config.yaml
positions: "rope"
init_std_down: 0.0
seq_len: 512
MLP neurons of a small language model. Each row is named by its layer, matrix (gate and up: input weights) and neuron, and shows model dimensions 400-463. Each number is 128 + 32 x the weight over its row's rms, rounded and kept within 0 to 255. A neuron's up and down rows have the sign that makes its largest values positive.
After each neuron's rows, "fires after" lists the tokens most often just before its 100 highest values on Wikipedia text that the model never trained on.

L4.gate1332 [181  99 124 148 143  67 163 174  93  82 135 111  97 177 182 211 134 154 105 148 150 117 103 109 148 149 127  79 127 173 139 170 113  98 173 129 168  78 131 106 109 115 159 133 143 166 143 127 125 114  72 110 198 148 131 129  97 130  87 116 119  68 149 182]
L4.up1332 [114 150 145 175  87 115  99 160  47 114 104 107  63 157 153 144 106  91 116 144  92 166 162  87  81 183 107 110 123 166 121 109 130 183 104  71 130 149 146 124 165 151 178 120 135 131 144 134 209 137  90  32 146 226 170 241 134 105 138 120 138 102 160 181]
fires after: " ", "–", " $"

L8.gate1238 [171 116 151 143  99 142  92 148  82 126 128 104 116 108 164 108 146 128  76 159 127  66 129  97  95 134  73 142 152 138 159 168 177 105 120 163 160 158  93 112  85 183 212 169 217 120 133 147  94 150 125 170 195 109 133 192 151 128 107 104 152 138  97  95]
L8.up1238 [195 182 161 138 123 120 118  96 106 187 186  74 147  85 108  93 128 109 145  61 135 104  81 133 147 105 102 144 123 126 137 162 123  95  66 128  61 103  54 151 116 108 153  92  89  99 142 128  94 152 132 204 120 121  94 146 112 118  81 138 128 139 169 142]
fires after: " ", "\n", " |", " (", ")\n"

L4.gate1626 [142 107  98 164 162  82 115 109 106 114 124 136 122 148 124 161  63 189 119 107 145 137 121 133 113  81 154 194 133 128 102 174 107 148  79 130 101 105 157 121  81  78 145 116 141 124 132 140 141 135 120 125 152 115  87 167 136 123 179 102 127 124 107 127]
L4.up1626 [158 153  63 132 169 143  89 133 118  90 104 137 170 170 108 108  96 156  88 127 148  91 131 105 155 151 161 182 173  99 148 144 115 115 120  87 142 140  84 116 150  16 120  95 119  59 149 117 123 183 162 125 172 152 129 114 115 174 116 115 152 185 112 127]
fires after: ","

L8.gate1254 [ 98 119 106 150 148 164 156 107  53 164 110 163 120  93 128  80 144 122 169 129 158 106 161 140 126  84 105 153 125  79 122 114 145 163 159 115 151 148 153 107 132 148 155 107 142 102 130 160 138 117 129 123 134 142 117 119  50  89 182 120 121 129 129 101]
L8.up1254 [130 145 103 123 144 129 164 103  55  88  94 111 150  71 164  88 108 108 130 139 158 162 120 157 144 139 123 132  99  74 136 130 145 107 147  82  84 140 135  99 155 153 105 116 144 131 142 158 140  64 180 149 149 139  80  97 133 119 179 137 107 149 160 141]
fires after: " ", " P", " ("

L8.gate1595 [109  95 112 101  76 130 127 171 120 108 120 183  83 140 111 137 152 175  50 123 128  93 159 102  86  72 131 177 128 108 113 112 120  98 152 171 156 133 121 119 128  48 114 124 128 159  90 178 107  94 164 141 188 184 161 122 104 106 125 132 127  76 178 102]
L8.up1595 [122 123 140  78  82  75 160 114 170  94 128 101 160 118 180 149 131 145 168  81 146 148 142 175 139 140 142 167 108 177 119 163 107 128  48 119 164 139  91 110 198  65 112  82 123  85  98 151  96 170  93 103 132 127 171 136 168 119  84 127 112 119  88 138]
fires after: " ", ",", " |", "199"

L8.gate1027 [171 166 121 101 130 137 161 181 140  60 123  96 175  46 125 156 137 154 135 110 131 117 117 119 163 181 133 108  95 111 123 144 141 146 160 164 101 146 159 108 134 155 112  80 178 117  71 101 115 148 170 103 141 188 152 115 129 143  89 142 161 133 214 172]
L8.up1027 [139 131 114 111 104 127 128  94 131 139  85 177 196  92 161  95 110 146 149  73  91 158 148 149 154 150 140 127 117 136 139 148 184 101 105 124 124 153 206 119 141 104 132 178 200 156 126 134 162 152  46 123 131 116 120 211  56 125 125  89  84 157 181 174]
fires after: " a", " in", " an"

L8.gate1767 [172 143 115  90  83 111 163  99 157 173 158 106 126 155  98 111 120  82  86 174 118 108 144 153 153 112  97 159 156  57 171 119 104  81 109 195 118 130  66 113 103 111  98 124 162 104 102 156 124 120  70 106 153 179 104  89 138 176  72  99 102 102  98 110]
L8.up1767 [ 72 132 103  68 155 177 140  75 160 210  67 104 121  97 115  68  74 147 118 104 109 109  90 138 131 207  72 159  93 128 101 101 127  70 121 163 124 140 104 104 114  64  96 120 103 117  91 145 116 104 122 134 155 145  99 150 109 160 132 121  49 166 138  95]
fires after: " ", " (", "–", "|", "-"

L4.gate1306 [143 174 154  65 166  95 158  96 119  63  90 127 134  89  85 139 109 133 195 132 139 145  77 151 170 179 157 138 160  92 100 115 123 152 124 143  92 100 121 107 138 111  83 101  73  59 160 105 206 131 124  98 113 114 106 128  84 161  97 157 138 114 141  53]
L4.up1306 [128 134 144  41 136  92 183  88 115  61 185 161 134 126 135  77 145  69 122 159 190 142  77 108 132  69 176 109 110  53 120 147 154 142 200  93 104 121 105  66 165 127 155 163 144 115 138 105 173 136  87 150 156 129 134 153 136 154  88 120 107 177 112 107]
fires after: " the", " a", " an", ",", " from"

L4.gate130 [224 183 145 109 138 103 162 120 122 145 108 123 119  91 147  86 129 142 139 156 104 155 165 131  79 149 114 120 156  98 133 124 167 124 157 135 131 141 175 101 139 167 150 136  71 131  98  74 141  73 181  84 150 142 100 106 173 135 137 141 137 159 173 118]
L4.up130 [115  94 149 135  98 119 121  28 157 111 136 145  91 158 155 171 175  93 103 136 112 103  82 140 123  94 110 129  95 148 166 114 133  86  88 100  81 134 173 114 184 149 107 116 182 151 154 171 150 151 105  78 179 174 136 141  55 161 136 173 102  85 193 156]
fires after: " ", ".\n\n", "==", " in", " ("

L4.gate188 [126  88 133 148 141 144 128 120 134 128 112 131 108  82 100 135 167  80 112 162 151 116 100 179 104  98 146 128 157 171 105 208 113  90 148 109  96 132  75 165 167 146 139 189 173 116 136 180 149 180 132  96 124 140 170 123 117 124  63 149  99 112 194  97]
L4.up188 [149 114 156 128 189  97  77 117 145 198  88 185 154 108 124 123  80  91 135 110  88 129 163 125 119 107 115 176 170 126  87 158 176 121 135 167 133 109  44 151 134 116 118 119  90 166 163 115 105 126 100 145 112 137 143 122 154 149 170  88 107 196  87 184]
fires after: " ", ",", " (", "-"

L8.gate1764 [140 109 110 161 138 125 158 134 135  92 181 115 106 135 105 137  97  80 171 133 125  72 158  74  84  91  87 143 145 210 141 168 182 130 149  89 133 102 140 168 126 106  79 117  80 149  43 136  85 102 150 112 135 122 153 128  76  73 122 113 115 116 137 147]
L8.up1764 [120  86 108 116 129 165 141 117  77 145  98 126 111 122 125 120 121 107  92 147  91 108 130  89  99 118 173 111  88 161 112 140 132 168 177 114  78  92 147  73 108  65 200 123 117 120 134 113 130 157 130 148 139 146 171 182  79 185 143 117  99 200 132 139]
fires after: " ", " (", "–", " =\n\n"

L8.gate356 [155  82 130  96 102  86 120 183 128  73 102 200 137  48 139 131 136 140 160 108  68 104 127  80 114 103 138 161 118 127  91  92 128  79 128  65 125 144  59 138 109 108  86 116  83 112 119 133 157 125 146 140 174 103 107 159 143 144  86 147 118 105  90  82]
L8.up356 [124 121 168  81 114 142 118 174 128 119 121 123 111 153 136 132 151  92  95 160 110  83 146  71  83 206 177 109  85 144 124 150 144  95 129  93 221 116 126 156  74  76  87 107 156 148 176 104 140 130  86 131 106  92 136 139 170 168  98  94 106  94  84 140]
fires after: " |", " ", "–", "|"

L8.gate1438 [140 104  88 127 133 139 108 105 127 126 151 121 115  93 160 184 123  70 172 133  92 131  87 135 123  99 125 145 132 178 139 159 134 133 226 123 137 118 133 160  73 121  89 126 173 152 169 174 158 131 147  52 173 115 149 118 104 111 115 177  97 179 140 137]
L8.up1438 [124 104  92  72 130 129 139 124 135 132 147 175 159 130 207 156 157 170 164 108  87 206  92 137 170 173 142 107 122  57 166 125 117 166 215 108 103 100 114 107 110 161  94 167 108 143 119 133 125  70 136 119 166 121 174 123 144 192 119 173 111 126 175 152]
fires after: " ", ",", " in", "|", " between", " ("

L8.gate1280 [137 137 127 102 172 109 104 126 160 134  83  86 137 159 155 148 134  92 149  96 162  99 181 117 153 171 110 129  92 150 178 133 164  94 141 166 128  47 116  91 140  83 119  98  70 126 106 105 165  95 131 113 117 135 118 154 184  96 219  85 132  77 117 171]
L8.up1280 [125 148 115 135 110  77 138  74  74 160 158 114 153 100 142 133 148 108 137 101 113 131 129 127 166 109 147  99 100 149 180 147 136 127  68 139 150 107  81  95 103 146 160  87 126 138  71  86 105 116 120 169 121 153 165 135 106 152 185  66 141 127 139 146]
fires after: " |", " ", "|", " ("

L8.gate2003 [151 120 142 126  98  91 130 155 121 163 177 110 178 195 127  89 124 159 170 158 130  96 140 110 188 161  85  75 178 102 135 112 129  81 133 136 107  87 179 160 117 129 113 132 160 116 157 137 145 101 139  80 132 152 146 167 124 111 123 150  84 114 127  65]
L8.up2003 [145 100 157  61 112 142  80 136 139 138 218 106  89 163 115 131 142 124 131 129 162 194  75 154 207 168 135  77  47  81 139 139 128 104 139 165 211  78 126 173 125  87 135 127 155 138 137 100  75  87 126 127 143 119 169 130 162 148 105 151  80  89 178 123]
fires after: " ", " (", " to", " emb"

L8.gate1332 [103 162 154 101 125 180  81  87 122 158 142 161  63 162 117 149 140 122 165  55 125 119 194 126 138 133 135 151 108 123 151  93  79 161 128 119  94 186 111 134 170  85 149  95 114  85  98 119 156 119 122 160 168 118 161 154  84 162 123  91 137 128 110 130]
L8.up1332 [115 158  27 154 159 162 120 117 133 128 136  58 117  84 103 134 143 129 133 115 126 126 159 135 215 148 143 118 106  83 176 110 142 125 124 125 109 153 103  49 110 145 160 113 169 171 140 136  82 129 137  78 182 190 145  83 147 128 126 154 119 185 165 200]
fires after: " the", " ", "19", " early"

L4.gate494 [232 101 130  58  97 170 124 138 208 175 139 106 162 101 125 147 151 103 120 124 141 181  67 134 139 135 170  86 110 106 154 120 103 166 152  98  97 102 127 114 129 184 154 175  86 166 135  78 118 233 145 112  92 180 154 124 107  95  79 134 101 154 136 108]
L4.up494 [125 124  91  73 191 121  76 105 128 147 131 113 134  69 153 183 162  93  91 135 147 109 105 121 126 124 144 124 102 152 107  93 147 140 114  93 134 171 139  69 210 140 132 145  98 148  85 115 160 140 151 143 182 167 141 184 143  66 140  96 116 170 101  99]
fires after: " the", " in", " Vol", " In", "In", " first"

L4.gate946 [119 176  95 115 157 145 140 159  95 151 153  57 139 174 108 166 117  94 120  73 105  93 106 130  73 141 144 139 108 104 175 165 102 168  74 157 163 140 182 131 197  97 100 169 127 125  99 155 150 170 128  47 161 125 156 169 150  69 121 138 177 178 191 107]
L4.up946 [156 145 126 131 138 146 119 108 208 127 122 159 161  94  32 188 134 107 127 161 108 148 162  98 143  82 111 104 101 146 118 116 150 138 137  71 102 123 154 136 142 131 117 120 105  91 133 117 154 151 165 131 123 100 164 121  41 156 135 123 143 126 150 145]
fires after: " the", " The", " O", " a"

L8.gate1483 [ 95  95 115 151 127  87 103 126 158 121 150 178 114  96 175  59  68 128 111  98 105 136 130 167  46 101 100 168 176  81 152 169 121 141  92  97 137 139 113  93 100  65 122 132 138  68 105 141 135 135 159 144 163 124 132  90 168 138  90  89  64  38 110 150]
L8.up1483 [136 133  30 117 160 126  82 185 134 130 128 189  73 126 158 130  77  97 171  83  90  97 166 145 101 163 122 151 121 150 176 182 199  82 146 144 138 117 139  76 147 180  74 116 113  99 134 122  92  77  81 156  97  98 132 130 153 152 136 162 148 175  65 110]
fires after: " ", ",", "–", "."

L8.gate1085 [154 137 128 177 114 133 197 113 128 162 151 113  82 120  94 128 145  89 175 123 144 120 145 138  92 149  94 154  88 111 138  90 115  54 114 109 135 117 168 108 131 135 144 155  88  63 122 118 147 100 143 135 170 118 120 112  72 107 165 143 101  99  72 109]
L8.up1085 [141 157 153  74 140 141 138 127 129 202  44 148 135  95 138 124  86 175  96 159 153 131 186 146 127  84 170 120  88 119 110  94 200 117 133 152  82 127  95 109 154  74 164 126 129  87 121 147  90 119 143 167 151  95 154 122  90 117 163 136  81  47 140 100]
fires after: " "

L4.gate290 [129 112 130 101 143 146 134 164 152 165  58 136 143  82 129 105 110 112 179 155 140 174 164 117 141 118 125  63 143 116  70 139 132 159  79  97 130  79 134  82  90 111 105 189 118 137 110 124 101 121 172 146 164  28 152 129 170 170 111 155 129  97 156 133]
L4.up290 [132 132 134 117 136 172 145 117 131 105 150 114 151  95 118  83 130  83 114 135  93 149 132  78  93 109  58 159 141  89 101 142 186  84 111 155  97  81 192  90 104 100 131 145 136 153 131 116  83 187 146 181 130 151  82 145 107 178 135 130  97 204 139 141]
fires after: " in", " In", "In", " from"